config.toml
rope_base = 10000.0
rope_fraction = 0.25
attn_scale = 0.125
parallel_block = true
beta1 = 0.9
beta2 = 0.98
schedule = "wsd"
steps = 5082
dataset = "wikipedia_en"
MLP neurons of a small language model. Each row is named by its layer, matrix (up: input weights) and neuron, and shows model dimensions 0-127. Each number is 50 + 12 x the weight over its row's rms, rounded and kept within 0 to 99.
Before each neuron's rows, "fires on" lists the tokens most often at its 100 highest values on Wikipedia text that the model never trained on. A number after a token or word is its count.

fires on: " l" 32, "a" 9, " h" 8, "l" 7, " s" 6
L8.up149:65 89 61 48 53 49 52 47 57 54 26 57 50 43 60 34 64 37 35 24 48 49 56 44 58 51 60 49 43 66 43 52 53 61 49 55 67 53 50 46 30 54 71 49 42 25 40 57 53 50 47 40 47 42 51 47 43 39 31 49 68 49 39 55 35 65 54 36 65 31 58 41 48 43 38 63 14 51 62 50 58 56 24 50 42 52 72 59 38 65 54 60 59 37 49 38 33 37 68 40 50 52 58 64 59 33 37 48 32 57 49 50 57 47 54 60 69 51 54 44 59 41 57 48 43 51 49 31

fires on: "\n" 99
L4.up133:66 73 46 58 61 58 55 38 51 46 52 45 55 50 42 39 51 52 41 42 48 64 63 50 46 59 52 39 50 67 33 55 57 36 55 61 57 32 36 39 59 43 81 54 54 20 42 58 48 54 47 33 29 49 58 49 52 49 34 71 49 34 42 65 43 54 62 44 36 41 57 72 38 44 60 56 45 49 43 45 68 53 51 53 58 22 53 44 69 55 40 43 32 48 39 47 39 46 65 64 39 38 49 49 52 46 57 47 48 65 50 64 27 51 09 73 54 51 46 54 66 35 42 38 42 54 61 60

fires on: "B" 12, "ish" 9, " Army" 8, " government" 7, "ing" 7, "ian" 7
L11.up77:63 59 71 39 42 55 71 52 45 48 49 69 77 51 32 59 48 62 31 51 54 42 38 38 31 49 44 43 50 45 58 46 57 72 44 43 60 51 62 62 37 49 45 35 39 74 37 40 40 32 37 52 50 52 50 38 42 56 35 29 48 60 52 43 70 61 67 39 46 53 20 57 42 51 32 41 21 43 13 42 54 54 61 47 58 39 54 33 39 51 51 49 44 47 49 47 39 48 46 37 54 55 62 55 53 62 53 60 29 64 59 50 30 47 32 49 39 46 40 54 54 54 59 48 48 41 27 49

fires on: ")," 36, " a" 21, " American" 13, " an" 7, "ian" 6, " was" 5
L9.up96:41 67 31 34 37 61 47 31 43 36 64 24 66 41 59 31 64 76 34 59 47 43 33 48 55 85 73 24 44 39 53 45 69 45 55 56 45 45 47 55 61 40 49 74 50 49 47 49 34 50 47 49 35 47 32 40 24 81 31 56 34 49 66 42 45 52 53 48 56 57 49 68 36 52 49 50 36 57 49 34 65 62 35 54 68 38 51 62 48 66 33 41 48 54 82 34 41 51 58 56 57 46 55 49 67 44 44 62 62 53 50 53 52 39 40 53 37 36 38 52 58 72 51 42 53 56 55 24

fires on: "." 26, " /" 14, "\n" 12, "s" 11, "," 8, " s" 5
L4.up124:37 49 49 61 47 51 31 33 25 73 59 37 54 36 60 36 48 37 35 72 68 43 55 44 64 47 57 31 59 61 47 50 81 58 61 42 45 66 66 64 49 54 55 26 39 44 63 55 49 55 41 43 52 53 39 40 48 61 39 48 51 47 43 71 52 33 60 70 53 51 51 61 54 56 47 45 33 37 49 28 65 79 44 56 75 38 52 32 45 62 50 28 57 36 48 48 44 58 62 49 43 49 50 43 43 52 54 52 42 71 58 45 49 40 46 64 45 38 42 47 50 36 41 56 36 37 26 53

fires on: "\n" 40, " st" 24, "st" 16, " St" 11
L4.up457:45 66 66 38 81 69 54 44 46 43 22 29 50 50 62 31 51 60 58 48 42 44 48 32 62 35 45 48 34 60 47 35 73 38 62 40 43 53 54 46 69 39 53 42 47 58 59 40 53 41 55 47 66 48 89 39 58 65 41 41 32 44 39 50 45 58 44 64 37 38 37 36 52 55 50 80 43 42 40 61 48 57 48 60 50 50 64 45 28 51 53 39 36 72 57 44 64 48 49 48 63 48 59 59 44 54 37 48 41 60 54 73 47 52 47 69 57 44 51 51 57 62 37 36 44 48 45 48

fires on: " old" 13, " large" 10, "’" 10, " d" 10, "und" 8
L4.up100:72 59 69 58 65 66 68 45 15 28 33 49 63 47 60 59 45 50 44 37 47 70 34 64 26 63 49 62 54 37 42 37 53 38 41 50 42 62 56 53 58 66 47 66 41 26 49 56 42 42 52 70 56 54 62 51 65 42 47 40 57 50 45 30 36 66 59 43 60 42 55 48 33 47 62 51 60 50 59 33 46 50 34 71 49 42 63 47 24 72 52 44 55 41 37 45 31 50 57 48 54 28 52 51 46 45 50 68 44 79 80 62 36 39 40 62 43 55 29 56 59 47 34 33 47 38 71 57

fires on: ":" 58, ";" 27, " was" 5
L2.up177:45 66 66 49 39 46 65 41 49 53 46 56 44 54 59 37 68 49 60 54 42 44 45 41 43 48 63 57 46 64 48 43 44 53 38 51 50 68 57 62 50 45 80 61 29 35 54 69 44 39 55 60 49 40 58 40 21 64 56 42 57 59 60 45 33 48 39 30 46 13 38 34 40 58 46 58 55 58 43 30 43 45 38 56 52 48 60 70 09 44 54 47 70 61 61 38 67 31 61 49 52 57 58 77 60 63 23 71 27 65 57 62 44 44 51 55 50 45 76 55 62 55 50 48 42 73 47 30

fires on: "ales" 26, "ities" 21, " Rele" 20, " these" 9, " %" 6, " return" 6
L3.up401:42 49 60 52 56 65 67 40 58 40 61 47 32 47 48 52 40 52 44 34 57 31 51 56 47 43 53 56 53 52 52 43 56 56 15 35 52 52 76 54 57 47 51 49 54 38 47 58 61 36 52 65 55 40 44 45 49 37 55 76 39 41 53 45 28 48 67 48 73 54 46 26 48 75 56 52 63 42 54 70 56 49 38 34 57 48 48 62 59 43 63 38 48 43 43 61 60 39 42 63 35 56 68 48 59 52 48 41 67 42 39 50 32 54 52 54 64 43 40 58 51 41 64 57 56 51 38 64

fires on: "s" 35, " |" 35, ";" 11, "ts" 9, "ets" 4
L4.up380:56 67 39 77 36 51 45 32 52 76 41 53 56 67 39 43 47 51 58 41 51 51 27 55 70 44 35 38 59 60 32 68 34 29 58 49 62 46 49 39 67 53 55 58 37 48 54 67 53 63 68 20 33 38 48 21 37 58 46 55 43 40 41 49 57 30 40 45 40 58 37 52 53 56 30 67 49 51 41 28 59 48 53 47 65 32 58 68 35 41 72 51 60 60 65 46 53 38 40 25 55 49 64 65 42 53 51 60 57 43 75 41 36 58 43 60 37 70 45 50 57 37 56 51 54 48 37 38

fires on: "-" 100
L4.up107:57 67 62 59 61 44 72 48 37 40 53 51 65 56 54 42 49 64 42 53 37 61 45 25 54 38 49 49 42 44 52 45 56 51 34 48 38 60 84 57 34 60 57 62 33 35 45 28 59 43 73 46 60 51 60 40 39 49 48 31 35 34 41 41 42 66 70 58 48 39 35 59 54 51 35 76 41 42 47 64 53 67 45 67 42 36 45 45 26 55 52 45 42 43 70 35 41 59 38 50 63 36 42 68 56 58 39 54 30 64 70 69 53 61 51 59 65 52 53 51 62 46 37 43 36 40 58 50

fires on: "-" 100
L4.up26:63 60 55 44 54 41 64 65 56 41 57 53 49 70 48 38 50 49 42 32 42 43 49 35 61 53 44 50 43 59 40 43 38 33 47 41 35 76 48 33 51 49 52 48 36 26 42 52 61 61 37 42 31 34 48 06 53 57 53 65 45 41 44 63 70 47 55 46 56 61 36 60 43 54 48 56 30 61 46 62 70 35 49 46 45 37 52 51 56 48 53 59 32 39 45 51 31 40 45 42 48 44 41 50 40 60 50 58 41 57 73 76 38 59 38 66 52 68 29 57 68 59 50 36 28 52 78 45

fires on: "l" 20, "ar" 12, "er" 7, "om" 7, "n" 7
L10.up415:68 46 45 58 57 63 42 13 40 52 60 51 77 53 57 36 51 32 48 70 43 35 56 55 35 81 53 49 73 66 39 60 32 56 44 58 49 41 46 50 61 50 53 74 53 32 38 52 36 53 37 57 40 59 69 44 63 44 58 52 52 46 28 55 20 50 52 52 39 33 60 66 26 67 49 52 57 54 56 48 67 45 37 57 36 51 59 49 33 26 62 56 50 46 31 36 38 44 60 38 57 59 58 47 69 41 56 66 49 64 41 65 52 47 54 60 35 67 40 70 52 56 38 34 36 39 72 56

fires on: "ist" 14, "im" 13, "ician" 9, "ian" 7, " of" 7, "r" 6
L10.up149:62 40 46 37 70 53 43 33 45 39 62 55 46 64 53 60 48 58 47 37 43 56 40 44 70 65 73 40 56 53 54 58 37 31 66 52 68 44 37 67 66 45 47 60 45 30 42 45 33 36 41 49 38 33 49 56 38 32 49 62 54 27 49 33 45 37 50 45 50 42 62 77 46 49 64 46 40 69 66 49 45 38 50 48 44 48 44 76 49 41 33 69 51 62 37 35 21 29 62 63 43 56 42 43 36 40 48 43 46 73 25 53 41 47 48 53 61 67 67 66 61 87 39 51 44 73 57 63

fires on: " E" 27, "ro" 15, "-" 11, " comp" 6
L13.up330:56 42 57 47 48 55 71 59 44 40 62 47 37 81 66 40 69 56 45 41 53 51 68 52 51 61 47 27 63 51 63 39 44 47 64 62 64 39 56 43 38 66 57 82 59 50 48 66 39 34 61 37 42 70 54 40 45 50 27 52 50 40 39 66 42 41 33 62 30 54 45 56 45 36 52 59 51 45 62 63 60 39 25 60 27 51 62 42 45 52 47 43 25 55 52 44 29 47 35 36 37 67 35 56 55 44 44 60 46 57 47 63 46 32 51 40 63 50 64 47 50 63 46 51 45 59 71 68

fires on: "." 41, " h" 15, "\n" 11, " H" 7, "\n " 6, " St" 5
L4.up354:48 66 59 44 50 73 60 37 24 57 29 48 61 33 59 20 51 50 41 50 54 66 49 48 55 30 41 47 47 38 51 63 68 40 45 67 56 53 50 59 41 42 63 44 30 46 54 35 55 44 67 49 72 62 66 38 60 52 26 43 51 48 31 54 45 45 48 79 59 48 51 49 52 48 54 68 53 63 31 55 44 56 44 54 69 60 51 56 37 52 64 29 55 60 51 54 47 48 47 29 65 51 80 70 32 33 46 44 44 71 65 50 52 52 51 55 50 48 40 54 48 46 21 47 42 30 40 42

fires on: " |" 33, ";" 18, " Sw" 13, " /" 9, "als" 5, "he" 4
L4.up356:37 49 45 33 32 39 29 69 53 67 61 48 53 52 38 36 67 54 59 58 40 58 19 58 50 69 50 31 51 67 47 60 37 32 57 50 46 45 26 58 63 57 64 41 60 36 51 50 54 56 67 30 24 62 52 28 49 54 41 45 40 65 58 47 55 32 63 47 41 65 48 50 54 39 30 58 45 57 42 13 70 47 41 42 73 19 52 52 58 40 63 56 66 78 67 47 47 57 54 33 44 53 51 63 57 51 48 64 57 38 56 44 42 59 45 58 43 75 72 59 64 35 61 49 50 63 36 49

fires on: "a" 27, ")," 22, "\n" 10, "ian" 6, " the" 6
L5.up142:41 52 31 44 41 55 36 35 43 40 38 40 55 46 44 58 88 69 44 51 60 42 56 34 46 64 80 41 41 56 55 53 64 49 49 81 47 53 50 52 56 57 49 39 55 40 40 46 43 56 40 38 35 41 36 63 65 53 16 66 41 45 39 51 49 21 50 78 61 42 51 62 32 48 51 43 29 41 75 46 61 69 39 53 69 46 51 61 60 65 29 60 57 43 41 40 34 27 67 49 46 62 64 42 68 40 42 46 47 46 30 62 52 40 36 51 72 40 51 50 52 46 46 51 52 62 41 43

fires on: "ian" 17, " sign" 13, " form" 10, "199" 8, " prom" 6
L5.up97:63 53 52 64 60 48 39 53 60 40 58 34 48 64 42 44 56 79 56 31 33 55 47 32 47 47 45 49 33 65 55 67 46 50 31 50 63 56 37 32 55 50 47 50 35 34 44 74 38 58 52 51 54 44 53 35 44 48 53 37 63 46 73 41 46 49 45 41 40 47 36 47 59 62 48 60 28 54 42 50 41 66 33 43 52 69 53 77 64 50 55 39 57 50 20 50 40 42 33 40 55 51 54 63 44 72 38 60 50 62 52 48 32 38 51 43 61 51 64 61 45 47 53 43 46 85 60 56

fires on: " s" 20, " m" 17, " w" 16, "\n" 13
L4.up68:55 47 39 46 55 44 38 39 25 71 47 32 48 37 52 41 37 62 55 46 57 54 45 63 60 37 65 28 50 53 45 61 82 41 59 45 42 65 61 48 42 49 61 44 40 45 57 54 42 63 48 37 69 44 35 42 55 49 21 51 53 49 34 42 61 26 57 51 50 48 64 27 61 53 55 61 33 53 48 40 66 54 48 37 88 15 49 46 67 56 79 38 65 59 67 45 49 41 49 44 40 36 48 47 51 60 49 34 47 68 37 65 35 39 63 52 47 57 51 71 53 43 27 46 44 27 65 56

fires on: " e" 24, " in" 17, " (" 12, " s" 9, "==" 7, " f" 5
L3.up37:56 50 62 48 56 51 39 49 40 50 51 45 46 55 43 40 19 57 64 47 60 39 60 39 64 65 51 21 29 51 36 50 89 48 59 67 44 48 53 69 63 62 48 39 59 69 43 71 33 66 39 54 56 50 64 52 62 37 17 60 58 34 38 57 47 60 39 52 37 53 46 48 55 51 64 35 45 41 66 68 62 67 57 54 63 31 73 44 64 52 45 36 41 32 35 52 55 54 58 47 32 47 41 51 59 53 41 51 54 63 56 66 44 39 43 45 62 48 48 65 50 52 24 38 38 53 37 48

fires on: " Rele" 20, "ree" 20, "an" 8, " %" 7, "ity" 6, " est" 5
L3.up613:55 55 46 48 55 54 67 33 68 31 76 64 47 54 56 60 27 55 35 49 63 40 58 78 59 63 46 56 47 65 49 53 55 51 44 47 42 48 66 62 59 41 42 46 67 39 49 55 61 38 45 52 61 54 42 35 42 43 49 72 23 34 42 54 67 37 35 48 62 47 59 35 46 76 51 43 57 36 71 61 37 57 54 37 58 61 40 48 64 60 46 52 66 32 37 42 45 48 41 58 55 66 63 51 39 54 43 40 62 36 43 28 36 26 42 68 74 55 35 49 45 38 63 61 53 44 50 77

fires on: "ities" 33, "old" 18, "ales" 13, " sold" 11, " Street" 9
L3.up198:56 57 60 53 51 54 68 29 64 43 64 65 50 50 58 53 35 46 42 37 72 37 58 77 46 48 47 57 47 65 46 59 64 58 30 43 45 60 77 69 62 47 41 61 66 34 43 48 63 41 36 52 65 55 47 41 37 44 49 75 35 38 53 43 46 46 48 41 72 49 52 42 44 67 53 50 63 37 62 52 51 51 44 36 56 50 44 56 63 58 53 57 47 36 51 53 49 46 51 60 43 55 73 49 45 58 36 43 64 33 40 40 40 39 50 76 71 49 44 49 46 29 76 57 50 50 36 71

fires on: "\n" 17, "ing" 13, "ate" 10, "ish" 7, "ated" 6, " of" 6
L3.up108:58 63 68 58 73 57 63 46 40 54 35 44 58 43 46 39 64 49 45 56 52 38 64 53 47 36 48 46 55 54 58 53 67 30 50 46 60 35 68 53 50 57 66 45 44 44 49 42 51 33 51 57 63 55 72 48 46 40 44 30 47 50 42 61 44 47 65 63 55 30 34 44 37 56 45 47 29 55 42 59 50 68 36 39 74 66 76 49 27 73 60 66 51 50 51 57 31 61 84 26 51 49 61 48 47 48 39 37 40 73 52 43 35 48 27 69 56 53 33 53 51 67 20 50 48 32 27 55

fires on: "z" 25, "ut" 13, "\n" 9, " 2" 9, "s" 7, " |" 7
L2.up83:68 56 62 53 30 54 43 51 74 60 49 34 51 77 53 40 40 71 52 21 56 62 46 53 61 32 55 37 55 58 56 60 35 34 53 59 49 53 49 29 58 38 59 63 50 28 43 60 53 69 81 31 24 42 49 38 40 57 40 53 50 43 39 61 69 41 57 37 47 50 56 56 39 53 38 67 25 43 39 52 64 57 56 25 48 40 55 49 74 30 66 50 61 44 58 49 48 44 52 39 56 51 59 70 52 44 52 41 56 42 60 40 26 47 59 59 59 47 52 48 44 55 42 47 46 86 42 47

fires on: " of" 47, "\n" 26, "=" 9, ":" 6, " from" 4
L4.up258:65 53 39 41 50 48 44 47 43 58 64 24 51 70 63 41 56 48 46 31 61 47 52 53 45 62 64 34 56 52 58 64 71 22 45 58 73 36 26 40 37 56 50 65 54 22 43 45 46 37 61 44 44 41 74 62 48 61 25 46 49 49 34 52 44 55 62 58 40 33 60 23 41 50 39 47 30 35 38 44 59 61 53 44 57 56 65 63 60 46 50 43 43 62 52 41 63 35 62 57 46 49 57 65 53 34 46 45 40 68 48 31 46 47 59 56 59 42 72 64 51 52 43 34 47 54 37 65

fires on: "-" 40, " trans" 23, " imp" 18, " rec" 6, " " 4, " add" 4
L4.up614:61 64 60 69 75 46 52 59 58 44 51 36 38 43 43 49 28 69 44 56 45 75 51 29 59 52 46 53 27 49 39 41 35 34 53 53 57 64 61 48 43 44 76 75 40 41 43 48 51 44 59 60 70 59 54 20 47 40 46 53 35 44 55 40 53 65 63 50 31 63 53 55 48 47 64 41 53 34 43 63 51 61 52 61 46 40 52 54 16 51 49 45 39 60 65 45 40 56 46 62 50 54 39 51 59 54 42 54 50 66 66 62 52 45 40 60 42 65 63 55 68 50 24 23 34 41 68 51

fires on: "-" 100
L4.up278:85 57 67 44 64 39 71 62 51 42 68 43 60 50 57 41 71 50 41 51 34 51 57 35 58 57 44 46 56 50 36 39 43 51 43 55 39 71 48 48 47 26 50 66 29 36 41 35 61 50 50 37 56 56 51 27 62 60 40 45 26 37 47 61 49 53 73 41 46 55 34 63 45 47 68 51 55 48 55 77 59 45 54 47 52 35 51 47 41 54 30 47 43 57 54 47 46 47 52 52 54 45 50 40 56 48 44 61 46 74 47 57 51 49 44 67 49 72 42 54 60 60 34 37 25 43 71 49

fires on: " was" 29, ":" 10, " –" 6, " career" 6, ";" 6, " species" 5
L8.up611:41 46 67 46 36 61 55 63 43 49 66 39 62 53 45 38 62 42 33 58 47 26 42 61 64 59 51 46 43 39 38 38 56 44 56 55 43 41 55 38 53 36 69 35 50 49 43 62 36 51 50 51 48 61 58 61 47 55 48 58 50 53 60 46 15 45 53 46 70 51 38 48 38 49 27 51 36 63 55 45 42 50 39 41 64 39 48 70 33 53 66 34 73 47 74 62 60 26 46 35 32 66 53 60 50 52 38 58 43 71 70 65 51 59 47 65 58 41 20 71 66 65 52 41 56 62 26 16

fires on: "." 89
L11.up401:72 41 52 46 45 52 44 69 26 47 55 51 60 63 69 56 30 60 54 36 41 43 32 47 52 60 57 50 57 58 51 42 38 34 55 42 66 64 42 51 30 39 58 57 26 53 43 38 44 56 39 55 30 53 73 71 51 48 46 40 53 70 37 53 57 49 69 73 48 57 55 43 40 55 34 49 58 46 50 66 48 46 38 60 56 36 48 42 45 38 44 42 30 64 44 47 30 45 63 27 56 55 73 69 52 52 54 67 41 68 62 55 49 51 21 62 43 55 39 56 63 70 31 40 58 29 40 43

fires on: " r" 31, " D" 17, " d" 16, "R" 13, " R" 12, "D" 8
L8.up529:59 42 55 60 62 72 32 53 25 52 51 55 62 59 48 45 59 72 39 54 41 24 33 33 54 47 37 50 37 36 38 66 58 42 56 44 74 53 51 44 54 47 56 53 43 65 56 46 37 40 65 43 59 38 66 50 40 59 36 49 54 55 39 52 34 63 61 59 50 49 55 37 38 45 56 49 52 38 40 38 48 67 61 45 66 37 45 46 34 57 60 70 29 60 63 26 61 43 67 45 49 52 51 56 61 69 49 73 40 65 49 42 32 58 45 54 43 54 42 78 60 52 16 50 43 29 56 47

fires on: "\n" 96, " (" 4
L4.up232:56 63 62 59 71 46 44 46 47 40 61 49 63 50 28 39 43 44 22 48 43 55 79 45 43 71 54 52 49 59 48 43 62 42 65 53 60 55 35 48 65 39 69 64 56 51 46 74 47 38 38 36 38 45 62 43 52 34 32 61 46 39 37 42 49 62 63 46 22 47 52 57 62 58 62 42 45 39 42 53 69 59 53 48 52 43 66 49 77 57 25 45 26 56 42 47 31 56 52 57 39 36 26 45 52 71 51 53 50 55 63 71 39 44 26 69 55 39 34 55 63 63 49 40 41 50 51 55

fires on: ")," 33, " a" 27, " American" 16, "ian" 5, " was" 5, " an" 5
L9.up473:50 54 43 34 43 62 44 22 42 45 33 35 57 56 55 38 63 62 43 35 50 44 30 73 51 71 82 24 47 38 57 47 72 52 53 56 60 52 45 45 66 38 49 70 40 48 54 45 41 39 54 32 31 59 50 67 46 57 33 68 41 46 53 39 47 48 64 54 64 58 48 63 30 55 49 68 38 60 73 30 74 60 35 43 63 33 59 55 56 68 42 26 33 62 67 46 39 48 58 55 39 53 61 54 56 42 48 70 43 41 45 75 62 44 17 48 43 38 42 60 51 56 51 54 49 50 40 25

fires on: " t" 22, "ic" 17, " represent" 7, "ur" 6, "11" 5, "b" 5
L10.up147:72 51 68 69 47 63 63 50 29 60 39 37 44 58 47 53 44 71 46 58 55 56 33 68 55 40 78 72 18 30 43 39 69 27 43 71 56 38 72 57 30 81 60 55 28 49 53 63 37 45 42 46 54 51 66 57 74 44 38 42 28 60 39 57 63 42 48 72 40 55 56 65 55 48 57 37 48 43 42 44 56 59 41 73 49 55 58 40 33 60 40 31 48 36 59 41 57 48 32 51 59 39 41 48 50 31 49 54 46 63 43 44 37 61 41 63 65 42 54 62 60 51 44 30 41 42 32 63

fires on: "." 71, "\n" 20
L13.up102:79 52 41 45 67 34 39 74 34 54 51 62 53 63 61 66 45 60 57 35 62 55 32 41 48 56 53 37 52 64 52 52 45 49 59 53 58 59 40 45 48 47 69 53 42 47 43 61 37 35 42 27 45 54 48 73 60 37 25 47 66 69 45 51 37 52 55 77 43 42 38 50 38 61 39 52 69 40 39 43 51 40 38 64 58 29 68 63 56 42 44 59 38 65 41 60 46 63 51 41 61 58 48 66 41 51 55 62 44 52 62 65 52 40 32 35 54 57 35 39 82 63 39 46 57 39 40 37

fires on: "ro" 21, "l" 17, "n" 13, "e" 8, "te" 7, "u" 4
L10.up121:61 54 45 70 59 43 56 40 51 65 32 43 50 62 45 46 56 51 69 62 40 55 41 55 41 54 50 49 54 81 38 57 39 61 42 41 40 56 28 51 59 66 55 56 52 25 42 38 39 41 44 42 35 53 51 44 46 48 27 49 43 68 50 45 28 45 53 32 29 21 60 63 29 69 47 62 44 49 66 46 73 54 23 75 50 65 60 33 37 56 43 65 47 43 49 62 53 46 41 43 62 64 59 57 46 44 41 46 46 51 46 53 35 58 34 60 47 44 47 49 57 58 57 37 40 41 73 43

fires on: "-" 99
L4.up126:79 59 54 42 60 31 78 60 58 50 67 44 58 48 55 37 71 47 38 44 35 54 45 33 58 44 42 46 44 65 50 38 48 35 42 54 37 66 55 42 50 35 49 61 39 34 45 35 63 47 52 52 49 64 47 40 67 57 48 42 28 33 42 61 51 50 54 53 52 56 34 60 42 45 63 52 62 59 59 67 53 39 58 54 41 35 57 49 41 55 40 49 36 49 51 55 42 42 42 56 47 42 44 47 48 44 50 56 46 70 56 60 45 56 46 69 60 70 41 59 62 65 40 30 36 41 71 47

fires on: "-" 100
L4.up285:62 53 65 53 66 35 75 70 48 47 75 44 49 61 41 42 62 63 43 43 45 47 39 28 49 52 47 40 47 63 40 28 39 40 42 51 38 67 57 45 33 36 58 59 27 33 40 41 53 45 62 52 46 47 57 24 60 61 43 51 26 38 54 59 52 50 64 43 41 66 48 63 48 46 71 46 69 38 50 63 54 50 63 57 42 38 48 37 43 50 50 59 39 48 51 35 27 48 47 48 63 51 47 45 55 52 43 62 41 67 51 70 53 44 37 58 66 61 41 54 67 59 39 37 35 32 65 53

fires on: "==" 13, " pres" 11, " species" 9, " f" 7, " of" 6, " inc" 4
L4.up512:40 53 52 41 65 43 57 53 39 69 35 46 49 43 67 52 51 53 67 49 51 35 65 50 59 41 56 41 56 47 38 49 75 49 50 70 58 54 61 56 55 59 50 43 45 58 54 62 60 58 71 57 74 53 60 68 52 34 36 43 46 18 46 63 52 50 21 62 53 41 40 50 53 26 44 37 46 65 47 58 49 66 48 59 60 67 60 37 28 66 53 49 30 48 58 59 42 47 49 30 45 61 53 56 61 56 08 37 46 71 61 43 54 40 44 51 57 55 47 64 43 36 26 27 42 44 51 34

fires on: "," 66, " Pro" 8, "ive" 8, " ch" 6
L5.up325:34 62 36 58 63 50 38 58 56 50 63 28 48 65 25 39 63 72 29 49 61 56 44 60 51 61 55 43 40 46 61 57 56 44 59 51 45 78 49 69 46 60 47 43 71 30 64 51 45 62 57 51 33 59 47 56 43 46 53 44 63 50 54 48 61 59 65 78 50 57 76 73 51 55 46 53 44 50 36 38 56 54 69 34 41 50 70 51 72 33 53 40 39 66 61 24 47 36 36 52 58 49 49 46 44 49 45 37 45 46 71 66 29 57 41 42 54 50 54 72 57 64 44 34 31 60 47 39

fires on: " s" 41, " a" 13, " ex" 13, "y" 6, " l" 5
L9.up49:60 51 68 39 50 68 67 37 63 66 45 36 56 46 42 48 60 42 34 60 23 41 59 55 59 57 51 50 68 45 56 50 57 48 57 51 53 47 46 38 34 54 82 33 19 44 45 51 47 55 52 58 45 44 41 48 57 44 23 46 53 49 38 27 42 62 56 33 58 33 31 67 34 62 60 61 21 68 44 43 54 67 32 51 53 46 56 56 53 48 55 32 32 69 58 68 57 42 70 27 48 64 46 53 52 64 36 48 46 71 52 67 59 44 44 69 66 49 60 57 56 53 40 55 51 40 22 52

fires on: " ch" 47, " Ch" 42
L9.up540:58 64 54 60 40 31 33 33 47 31 63 57 83 52 57 51 52 62 45 53 40 36 36 55 53 76 69 61 35 63 55 54 61 31 57 53 59 62 51 69 53 48 60 49 62 45 62 33 48 41 54 47 47 45 51 57 29 63 52 38 61 47 54 48 45 49 74 67 33 53 73 62 41 61 38 29 52 54 37 32 49 40 39 28 35 40 66 68 38 37 56 60 68 44 72 21 36 46 60 58 43 57 55 48 67 46 53 52 60 39 78 57 40 44 47 50 38 55 38 60 69 45 64 41 47 40 59 58

fires on: "ur" 23, "om" 13, "ic" 10, "or" 9, "ar" 7, "ep" 7
L10.up455:55 40 53 33 41 62 53 48 40 20 34 46 58 51 67 56 66 62 65 40 50 61 23 56 29 60 44 49 42 26 71 28 41 47 58 68 66 53 45 50 30 69 59 69 45 53 54 55 31 44 63 29 52 31 44 40 64 50 51 37 52 45 60 77 40 65 44 60 67 62 61 52 56 55 49 46 51 58 61 36 68 65 47 52 55 50 52 48 51 45 48 37 34 55 66 66 39 45 23 55 54 39 57 30 31 49 41 73 55 53 52 51 41 39 53 57 42 47 44 67 42 64 42 12 52 43 46 43

fires on: " of" 41, " |" 14, "ret" 11, "=" 7, " St" 4, " Sc" 4
L9.up584:62 54 35 44 49 63 49 45 37 61 24 32 44 76 70 42 68 51 54 62 59 58 64 41 69 49 75 38 34 59 63 45 34 45 36 68 58 32 43 36 51 31 33 40 77 38 41 58 35 43 69 33 59 48 45 59 36 78 43 50 60 32 37 64 57 63 34 59 40 47 52 49 43 56 50 46 56 23 65 37 48 52 44 56 42 39 60 77 57 53 53 55 33 44 51 56 50 28 44 65 54 46 65 58 66 32 54 60 40 50 34 34 35 42 53 47 45 58 55 53 48 59 49 48 54 43 37 35

fires on: "." 47, "\n" 45
L11.up143:68 35 54 41 50 45 41 75 30 34 56 54 48 59 69 59 47 70 38 42 46 55 44 40 65 67 49 50 56 62 48 33 42 51 46 49 53 56 42 43 29 39 74 61 34 39 49 52 52 55 48 41 43 45 71 78 60 50 36 43 41 73 25 57 43 54 69 66 38 45 48 55 49 63 53 43 55 37 46 66 50 44 40 66 51 42 37 38 57 38 29 56 23 54 48 46 23 53 60 17 64 49 58 45 62 60 52 61 56 61 53 51 42 42 33 61 58 72 41 54 61 74 27 39 60 41 39 48

fires on: "at" 19, "ess" 13, "ir" 8, " of" 8, "s" 7, "im" 6
L13.up393:52 44 62 57 67 48 36 54 43 44 42 29 73 38 40 46 40 78 43 45 45 60 42 48 60 54 62 52 63 36 44 53 50 31 53 52 78 45 53 43 53 39 50 58 61 47 45 42 53 46 41 43 36 36 55 50 51 30 37 56 54 46 45 48 42 66 42 54 46 27 60 43 25 61 71 53 56 20 39 31 61 61 53 45 47 62 66 71 28 53 56 44 53 50 40 37 49 22 70 47 44 62 37 45 53 61 48 45 49 63 60 36 51 29 59 53 56 52 64 57 67 83 43 57 35 29 63 44

fires on: " S" 19, "-" 17, " E" 16, " in" 11, " \"" 8, "+" 7
L13.up535:59 41 59 53 40 58 69 56 53 50 50 64 32 51 47 37 69 72 26 49 52 44 38 40 61 66 36 52 40 55 61 56 49 44 60 48 52 51 49 42 61 69 55 46 37 44 42 66 59 87 65 38 43 52 63 35 49 36 27 41 33 36 35 69 45 61 44 55 25 63 50 53 46 36 29 54 53 51 64 71 56 49 53 50 35 55 61 60 55 51 48 56 41 34 67 39 49 28 37 33 43 45 57 54 39 39 50 42 38 55 55 46 42 51 26 56 47 43 60 52 49 87 22 43 24 61 58 58